MLP neurons of a small language model. Each row is named by its layer, matrix (gate and up: input weights; down: output weights) and neuron, and shows model dimensions 48-143. Each number is 128 + 24 x the weight over its row's rms, rounded and kept within 0 to 255. Numbers have three digits each. A neuron's up and down rows have the sign that makes its largest values positive.
A block is one neuron, or neurons of one layer that tend to fire together. Before each block is what it responds to, as a language model described it from the Wikipedia text at the highest values.

Description: Verb "tells" in plot summaries. Mainly "tells" after a character's name or pronoun in TV and film plot summaries (Glenn tells Mike, he tells her). More weakly, it fires on common nouns after "the", such as town, office, province.
L3.gate1:145124149151108105162093163158119140141169111118124127104109138143138134102148101159124105139161118107102132074099134104108130140085126153119155076143125132128138127075149131162120141163144163070162169141125149127082141103165108162103136101083142109105155097148160124113095114108110126122
L3.up1:137130122122123082125160151149142098158117079122138134154113124130146169081162071144137103066149128064103123134095132070120088126139161127098094134141109123120164146074145133114150112172146082113126141156093167136118103134139124156108145137119129156094124081126168149137143148129105121105
L3.down1:114128108111142118100199108116171136131094120135135102152123112110148140135139149111139129107118148125132148149121131132145122126177106095115130174115116117131145159161123155117133099089106060137072106115100131108158109143093153123155132155180135148140115128117126137137150149127137115089
L3.gate2:102067133132106128125120115136105144111162123124116144134120122136117123102096138170119114125094155138130126129093127127125128136115108138101196110151136077134121096129136102132150117092117193142114141078152052112120067141085131153121124139110107114141159135134124129118166132145132145114
L3.up2:130092167113111117137142127125135148106161134129122127141107131084115131100113130163110126103068157154131127127104122114119131118117101121110163143157137114086144097174121094104158085118112163144113111116120085150115081133069146167123111151092134136134172136143144111124191145146126115085
L3.down2:151154114138184122150156160102150138139116136131156115100154136109132132152155099106144138128167130134119127120157124140116145127147133104144084137120116154123134163124104158111100123146139056099135104160132190145153197106158135111124111115136152116115101121095136128137085126120107094157
L3.gate116:116122142137135129155114129138104131125167170137128158163118126114106151098132140156138126094133123157111124084115146163092095080104120147118129167099160131127102099127140141109135106117169100167171163154117180130105142136104145099137171090164141133150110115140112103167094139183143183101
L3.up116:126131118136153101141170117158141101145128128129102137126169090120109166117161116138154131141122157125120142155087146149127132127126084121081107161129166126088158073160131120128130148156124081115154192147137155161116133171089129140116105144112148154163112123121134126159115134169135116129
L3.down116:136122079137132093101175102119170115151109085128098131106184079119113137099163088126140137153126131131149103175112147102157160151126141102106114141172149115111152092157116090139113152127117132077113135134127143160117091135115119164115106155092130156135151144110113130114123148155102059153
L3.gate413:101125160194144121123119148090108154094133084121127114142122160105132139103154115154123130139132143102129093119071153169088133120174083146125150091127146126128135071137142108126167113175181112140100137115113086129152125128137132147095120140103117083113101151147130146137079109138147163126
L3.up413:144153174133090123149168172103137143122160130092111120129118109078111130130149118120107159124126160115111122123108142141147117129150108169110165129141153128157112085140119076133122110151141146109104119158138071145149152135119088097128117139081167133117096122149094128157138123157124128155
L3.down413:151139113087117112125122114139116120152110148140146124102144096160111134155102123143149147101107149145138147118158059063143136132120173105113098163128109129119133165121100162134110165083110131126151116143162130106101119138126140115140143123129146179125188121121132115133182146096125109106

Description: Wiki heading markup. Fires on the opening = of section headings after a blank line (== Background ==), and on ript in Description and inscriptions.
L8.gate43:124126102147112127110099144101166079089161136151102131106138166115127125133133133144136135137110135142159171163070125177132142157163114133101134112128139147106120144130158102126151152098108190125106154072105097152152110139102114140159125085120098152160171159081173117130139156107102092141
L8.up43:114114142163090147122094138134145078142101137134113082112137133138174138133127113101184109130137136143144147127130092121124122121108143149124127112114098157096157103116118112139134099120151106090157149144088152119130140110097097091149148144150119140096125122133156090115094120126138108148
L8.down43:156117083134131138124133116148158103093176156142145166132110097129135128086075120109130087157127147135119136122127156138120169110146119121127098107100172152163118117121159117125117127115078163123089120107138104127128097119121146144150150126112138107147172130104169124123145117092108076121

Description: Table separator hyphens. Hyphens inside Markdown table divider rows (|---|---) right after headers, plus second = of == headings and compound hyphens (black-and-white).
L5.gate59:136116146109095130119131128079164136087140182141101090127111098154159141151101126115119106145138116115140120118118136154136116166149168120157121091114139111140084111136163120079074148143159123167121089140129083148143121116125128102163134114116161112135123105102120104118105138092130140174
L5.up59:116130149112151124123149088152135126138125174150083140109114107161132113154122128115115117112138153121130144154145141145137118159153095109098105100178184082110091139045137153131178113155110149118112162138151127113128142156136128144092136177103148139111178118137114125123144133130169116107
L5.down59:143094119114123146126141135123135138142122097126170152123118171125124150147136138145149099129114089133122097090112135146139116135152124177150137159063105176126159110152118129165111113178128114092133141084113080155073110103146179113154165113169085100110119134159155159119092105131126120129
L5.gate70:140163143181155136132107149127089165117123136127102175125133108182119140082140103153090165145138115112147131137143152089146095130128151130131100081089136138101165145107153129116040091145123110134134135135180162117125130157107124149157122121122125098101116101123130147088143097124163143099
L5.up70:182140130125128070192134143090136155159129166130126150129177126135082126127150132130122149132128110119118141161145139151148148180171148125137126127149132171117136140150124105099111133082115168163126094135137135129153097132161103103111145110124121087137175132160135086127149147102131096115
L5.down70:153078151141080129119133141120086132095116152109115127124146123101105084141172126135074126149100099072136119118106137130102138141109141092100092110122155107166105109141109118128146138169120093167146106162110097113117123165143145120116141129121149097137100128103111147102056127140142116153
L5.gate86:119137131070105132118132140107130127093096134155122118181111116136141095139145137136165143144115144115114124115076161125140105131117088183076147090126145159069117163132135156163109137131102129125139116105145167111170150139119127122135145128112104081104112140157128146092150129141072151110
L5.up86:131144134077135120119104107108127107162159118164110123144076140098115106160120127146154142117141137085085169124129128140096080104099133154138136148124129125079143113128107142139102117116101151120178141153136178130124135181154149167140168107118078145142116147105104134102115118140166119147
L5.down86:142154117074151150097132121148105131109109126142134127170152128125117113064127146137153129120111137142137163141114122143132103154169129122086157124148115167117189148129156114107119129157107138114126145146140122133126115163134077152132120149103091124141134153122133139134104148177139135146
L5.gate350:164114121147142189087143114134147141155111139112087095197107119129125124128155152130110122155184111159112150144073132116154136119139112114149107142149114145106146123110133079140135098125118130146135153163184106126084110097119144107136123134118150130104128099085115141121156127117134128129
L5.up350:167133094189111155103121099141196143125123133091115144126090136131111085129106130128073174131146109138132113130123111129088170137168169133124132100151116122138143128124115105113158104104104121130155115195173130104076084131112179133153150116118129116154143128111140154159174119111140154132
L5.down350:080148160128135116146142137161146120123111145122099175114154099121127096160116134136136103087106135118080146141158116112092090144120119114150146123172125134128134136135125177092084172130150135118139106115121086149121138149080134149134177117138124141105122121122149139164104147149127091107

Description: Markdown table separator rows. Dashes inside the |---|---| header separator lines of markdown tables, and the line breaks that end those separator rows or other table rows.
L8.gate70:133107116128089124098116107100117134131084106144124121137099091162072149132110091127110145150111155123117157147184122118085141122123140155105150110141133119149101090102088144103136113141124191088138118160135099117140132091125089137152146080103164133157129150119133131113154091136131098110
L8.up70:083109148083117132113141094072140110102134111130127119120147163155083147136115119098138101121145148127104139166095113134125128112121123124113153142127142101150139138086105105131151095108094123120153090130119144140148146150144094112092159124142133112127148134119142122110138113129144134103
L8.down70:139140121122102122185154119111154102132111108129146128180135124115150109141157136141147109114096140193099148113139135134157126125140151104132143134145133200137147114159137151139140145147101097143121096104112095135112151123137111143106126106148179149138134109164114133162155113136121140116

Description: Hyphens in table separators. Hyphens inside Markdown table separator rows like |---|---|, strongest on the last dash of a row; also number-word hyphens such as 30-point, 20-year.
L3.gate62:114115155104144174107141108143121118137141127129106120150133174128121146118115122132082139098127095071151121119169138177092109124133173107120122138113133134119138174118139089092169116146145086162150132089135100135140130139118107093128123121148157143146132119105140145098098126142171170158
L3.up62:119158138152123133118154094126183157166167120142115142139171134129091142101090135142143135115141160114136143087144164101165165124094100134100067128104127147142173130119079158088094106127130142120143125127136161119168131131115121114087094089098143136144142153071151127095166117138124121151
L3.down62:126150120163118113130145096097181163167168125163147155105143126124094122106096121131160149136140152126135174098119160099154174128097095129109089124123127112147156108128078154101095103119112168109145103138128178114174126112140135116078098132103153139127135147084146121109176085132092089137
L3.gate156:114094170130147171110158080150091088115129133124114126143090153166152071121105098107149162151128105104128120127099117169158171144177100079102148096129146119132115097122140135132138130121136098139161095142140109115173091142142113140119133136158125149121116116127162112150102123083145165145
L3.up156:144125143146161134105111127133162157143148082132095100100152066120068176151126122123141115159125120137115145133126147143092100117112132183104100177117139099124136155124139071146125141134096164147141154166096131153080104149113144158150100117099120114133172141133089092142152129129121121147
L3.down156:163140176093159123097130110097146183127160140122110156115153156105114092128131171139109128149111109075137108127106094111124132154139125147128109121155088098109088162100137106139093109138116143182167127134104156103147143159088100152106094149121102134158093091140129123117145132125132152147
L3.gate209:118161134098117120092088110136156134114128150160123133109109172117113123166135141106113165111128127139130137088157056084071111115103103135169136142131103167146097129111136164073124104130119111122166184156117136118148110108124119126156127151099112134176136157135085120124084163160118096114
L3.up209:129069155124114129115111133134142117106114141098129110161151098115166096132155124124170152141108123148134082170108118161146154109194144139131076094129134136073138126124116126165123130132118152163117071133097125107165113124119155143132079096093133089130112131086155104132115145139099131173
L3.down209:124098134106114111111124155133154110098122135077132103158115134094158161124139128126145117147139135095116055134116135157174156056166153136141109090106133133101154107150125101156123135110109173115102084113101096099130143137132154145104097118136099107074112130126141091172144111112128084124
L3.gate417:104167124126118091096102062125132101111124081096082146121107122124184126112087119115119153128119109108074132142111111118117102134155109135104134157124128155154134122130141128117163148129143085086122139127116121104188153130161117166194129151151111125089082130122126173111134141136138116096
L3.up417:150134106055167106113100109112165096155096139107122123134128117119135104151121118109150124137101110135090127160158139156133128149153140120067114163092162122101126101143155118136143111134155139147122113094139145103194145164112106133121137169094125141100104125082145152132099149154111114126
L3.down417:141119110110144106162069115127121116140077122109147100142131139107136104145106121107167130130130153160114063100126138141155117145137129126155142125133142158115148107108105125154128128122133168172116084096066121122155141150137126103112120145092134146113172129114119151185120187132138114092

Description: Record and similar nouns/verbs. Common word-initial nouns or verbs that can take several senses, strongest for record (music record, criminal record, to record), also draft, scores, ratings, contract.
L3.gate41:124135130118152090151132145125099128144158111140116153124112181128152170137121141142076122132114152144112099152134145068149133173094126150144139166149100135110143194140095104130173118163135096112163137101152096137089138120115096122155115125146134111103094146118117168105159151105152096122
L3.up41:120119167096164090150126112116105123153154115134129119105155168156143124127130167121096072139146124177156134182124181106104132147113159126115166158132055121113161154123127138135135112184135135143143164133123161153112138124088109135161153125155154109136096156113138188114162135125154098126
L3.down41:124081171153155171140114128122105152122164094133102103129079112137133118128138104150136123140104177114163110166114147118126140127105117133131160163127151134088112125153065149126132098118090104074110128073119112113116163084112143139131119141104127117114087099138134160104151120113146145112
L3.gate166:098177195134154119123099128143146091126124087117104115124118139164134141123157141135113107100147109112139119077083160090143168128139119118119097119139131175128088147100166142121172139141144112125148138142125115111087144098128122137124137071119162119151102138132108142126127102111155151101
L3.up166:095117141164137124124138100101128126108159136105160109131153119112124161130136137133175117130141138136154121160079127126175127137138152087124192132127117157071133124108117145129112106099127069093099126136132146136110133116116143180113156127141181124131068128149116146128117131138174129126
L3.down166:129093118096157161113152102129086185134173139119133111117127101092125143110117104121157127130104151150181131161136116134142117134106166106104179117124146123101158095155096172156105141119089053092119133099126144143129120120127156166146144183156163106153127128159153145115132172121122129137
L3.gate192:136107180172176093156127118132111107153096094084106132109145153101130115085118127132110124131169140118113133088111090076140144142128135161136101126115120143108132122112105131101105068136120103119144171113139117129113121109181117125125154100132127118094104154143092162156107123184105130134
L3.up192:092080153125139127172154119141124113108089090113085124119137140135136100125107170164101134104165137094117159109124118122087138170160165146114122131187124080143129148130112105105139124137145102133181087132145124106100179100171131140094109132132165132112106162144111183127156127128116094116
L3.down192:155163110120128133101079123098148165125169149167186106139126109116115153155130097121173115151105146163151095131157131162142124115083101123130143113098144150120122111104146145151144156123113127121103132124125095147146117147098112133161121133112120124178151091130155077163129107108120159124
L3.gate249:127096135125154148140089095131129162118154116176137112105111121160135130143157120173098098093161152146147144103105114143123158200128118129157126134152108110166108100161112139127130128120127156138130118130125127118087126070170123099130181158104146113097135162121096155138136095168139104140
L3.up249:118114152141156073110129099110134182107116105132131133091135099145145137135137150143109111110159144122178109144071146112117167140119125110114132152161100125128104135134126107124103123141129125134084118145136075130111130104169155122157140133146153076122176129109103180145145113151128099167
L3.down249:126138129120136148151143149109120039144130154104132129163158155098115111110082115117156160156118104140124089132170134123149108099130120143119129079101143138121155130123153146140132123105124094131171139127125122129161129156097122131097094107159075167141106118204153085140130133107130179090

Description: Wiki headings and participles. The first = sign opening a wiki section heading after a blank line, plus verbs after a subject, as in based on, res(ided), founded.
L5.gate16:126162152086104143114089141144116103118123136098096162157098157129121118139118109132047112135104102094184184138130123185107095120130133123092116161158127125068125113121101123119162136124149156110086136129148139142099138140150100125123153121163113099154134129129153113134122107170100131133
L5.up16:146113124088158113131130124145128100128131142112104221144149105130088076110111156117100107095107111155097144138107112119131151086123179105145126122124139102164163106129154166141117131112081152131154105096170116174144101155135073154089107104125115149136138081127116129169115127110189119127
L5.down16:128098159137083114148173172136156144093126133106095190157144111138141112103119145131115112137109134150108117137103130105152146083098142097106118110110175146170160102118143155150097172126121115149092137125114120118138081165112098148112123150130101106132133142092112124155140141094186077128
L5.gate156:138112155111187065149186180072128100127136161135098121104179104104134119147118127120094113151141154126126149167134141162121096143139095077128120157101087131128153123119141126122112124104103120131128124135173155166134136115131156104131142100131122090129109144099097129131118138117137122136
L5.up156:138134170112111149088126145140087122097140103140094185131145157126165120160160146170163131074123108135140113147151128119114098108125119133124092132154136137114133143143082151126147125134123127109132141135144102098127180111141105120136125164138123137171145119137145133149163128086160105098
L5.down156:145135118114076152112108141142139174110117097119154133141147174138146164128154121115147126098144111159136123149136136117098124125110163176152170154106151115121101130147066127105187143133116120146104153125111169125132117074117110146129111145097144113157114122157109086160108092117136131153
L5.gate215:076124146138099087090129160143135114153102093117149080089096141130129137126116152089178120151141123130108158141129142150142111099121091118121157133080103109141157120148110130132096124141129147124162097124131161152169111170108135117140120152111141154133134121126144091150137135143166113170
L5.up215:143175137167107106173135145117126140120124101120124118085138148095101141129136093096091146141102125145127110100106123140148127138124107132140080120103165101119133144145133096127123090134062115120128139154176135152116157153150129109149131185128153166077127156120090166127149111154105100124
L5.down215:170147131153122126136113141117152119096144143132101139162149141124143086127143121146131120157115127151122075093101128151094143130078127133119104128115138083075150122109145102151107127148106125101120156140102107081152135107096113161105112117118128120166122131091105175141111093112093080116
L5.gate416:143134152082149143138126146173134139144124092192152118134124162131167128129114137113145123071132167151116139120083134144134098099109130102152124146105098110157120091140144133127191151145132121147120130103111135109138128145072113135141109130126179137106148152094100111093137071090156135157
L5.up416:111143143131143090167125124116155164119126144201129105157103100111084115143098153132114117134098129156127125072098131132113132093159104128141118121132140142118140118116154143121128125126096142131142170131098113132113115130138131131113136144147094117114080090140130124146151142128098142106
L5.down416:128151099078141103176117151098118107129165085152152149186122150105165139132142172117126133142126155170161125133129138121134146123120132089129124112125132115138173106121125124165125150163084103129124157147107101160142145134141140101121118103113125128155161120124103146139176138126140152128

Description: Wikipedia heading markup. The first = of a section heading after a blank line, as in ==Early life==, ==History==, ==2000 census==; weakly table pipes and hyphens.
L3.gate99:139126132147126140136135125125156142155146197161132146152117117119128116193103133100110136107104117120156159139139095123068143101112142133094154141170150160110127118162158103106127085080138081136135102118152122113114105082115154139143124121153148104123165142135077098135094126105139060136
L3.up99:087144136121083141131090111156108132142114145168107148069113156086126127133143114123131096119100101127104119109166107113146114094112154115175119081104139173141112137108123118153170155142160108117159135115159128119100187138128130143108110143131157169146127131113142141159151157132097075158
L3.down99:142169137132120094116115124124160131118126132132135110126154113098111117134102128110122112086131094113121178144133128141126110098137159131136125127151116160094124084111156091169164093138157119109129114131155131082094143105076148118153130115142119130133176138135107099091121142143102030123
L3.gate312:100127132131145144154153154094102117099158123130124146158109179103133124152121102138120156110134122131115112129107120129144157122156113114154139149083143164166115126160154162154116106100169146165136118160161127164082151111156111110109123099117145114139120169067108119108153120129123074123
L3.up312:107172138161108122106098144093129156135148127134125125087145127114122176113122132130137098112100133095102125112116124113146096140136105097153136157098141170073147158156133147139098148137173086137148106161111158130119141189100190170099146112122117146119152143091118065135137120119121143104
L3.down312:146094144101152121128124091111085104117133104157123153157084171099070070145161102116109137131151120130144137108143115138111127103127150144140115104106089124145089108113151108107116131117088106129119160109125142147116141074153086099115097137100135080174126135111137154160150146144125115131
L3.gate332:140106129126128181110099129138119124127161145146183194118150133097120102123104160128136058146128110166124119137139117170127112109127155118183150138093142135163108164115161116112148124108155125163106130130134069097138147093130134141150134116165138118165128163130083139118146134106121070151
L3.up332:172138165150161149094148130093093145146145129114137084165113149155130122110117150171115141105119100135161124124126152129155144116121141173160167083108133122166140087157107156131118153122142139133181119119156177141153127102141115162143169097109144140127128143097126099105143147108126141113
L3.down332:131140126148146118101151139132135130174172102100125053146103153143139130121122154178120119085119096126136145138124162112133169122126099152130148093135113098154104130134118147137139139111154146102161130144147177180135095124151123166152123109131149120135152131073123073120134149116137122117
L3.gate418:133137163136132156076119112124113115115150110137140160113139178152132088173114153123156126120162140117123120119129154128105074072124105087119103096164125072162109115092128111124133124147135123114140067132177096119114150130152126109127128155118159173162120133114140137079162131121143083143
L3.up418:137148110144139129122125131094154092136145130097161136090127168086126142128094112130157127139111094130121190118123128169113122133092134125110088107137126142156122106129130124158135157150176133124136111092185138129105164156142154116135151150140120195170112170088179126093094187125141122173
L3.down418:149141125109082074099119121092114128130157117186126173085081132132137108098130095132136123119118180093134091148139163126139131127111080143115136088145108155118121088140133156157104110142140158135157103178150077126117097144153143142130128146130140134129117169142107135113143126119122157140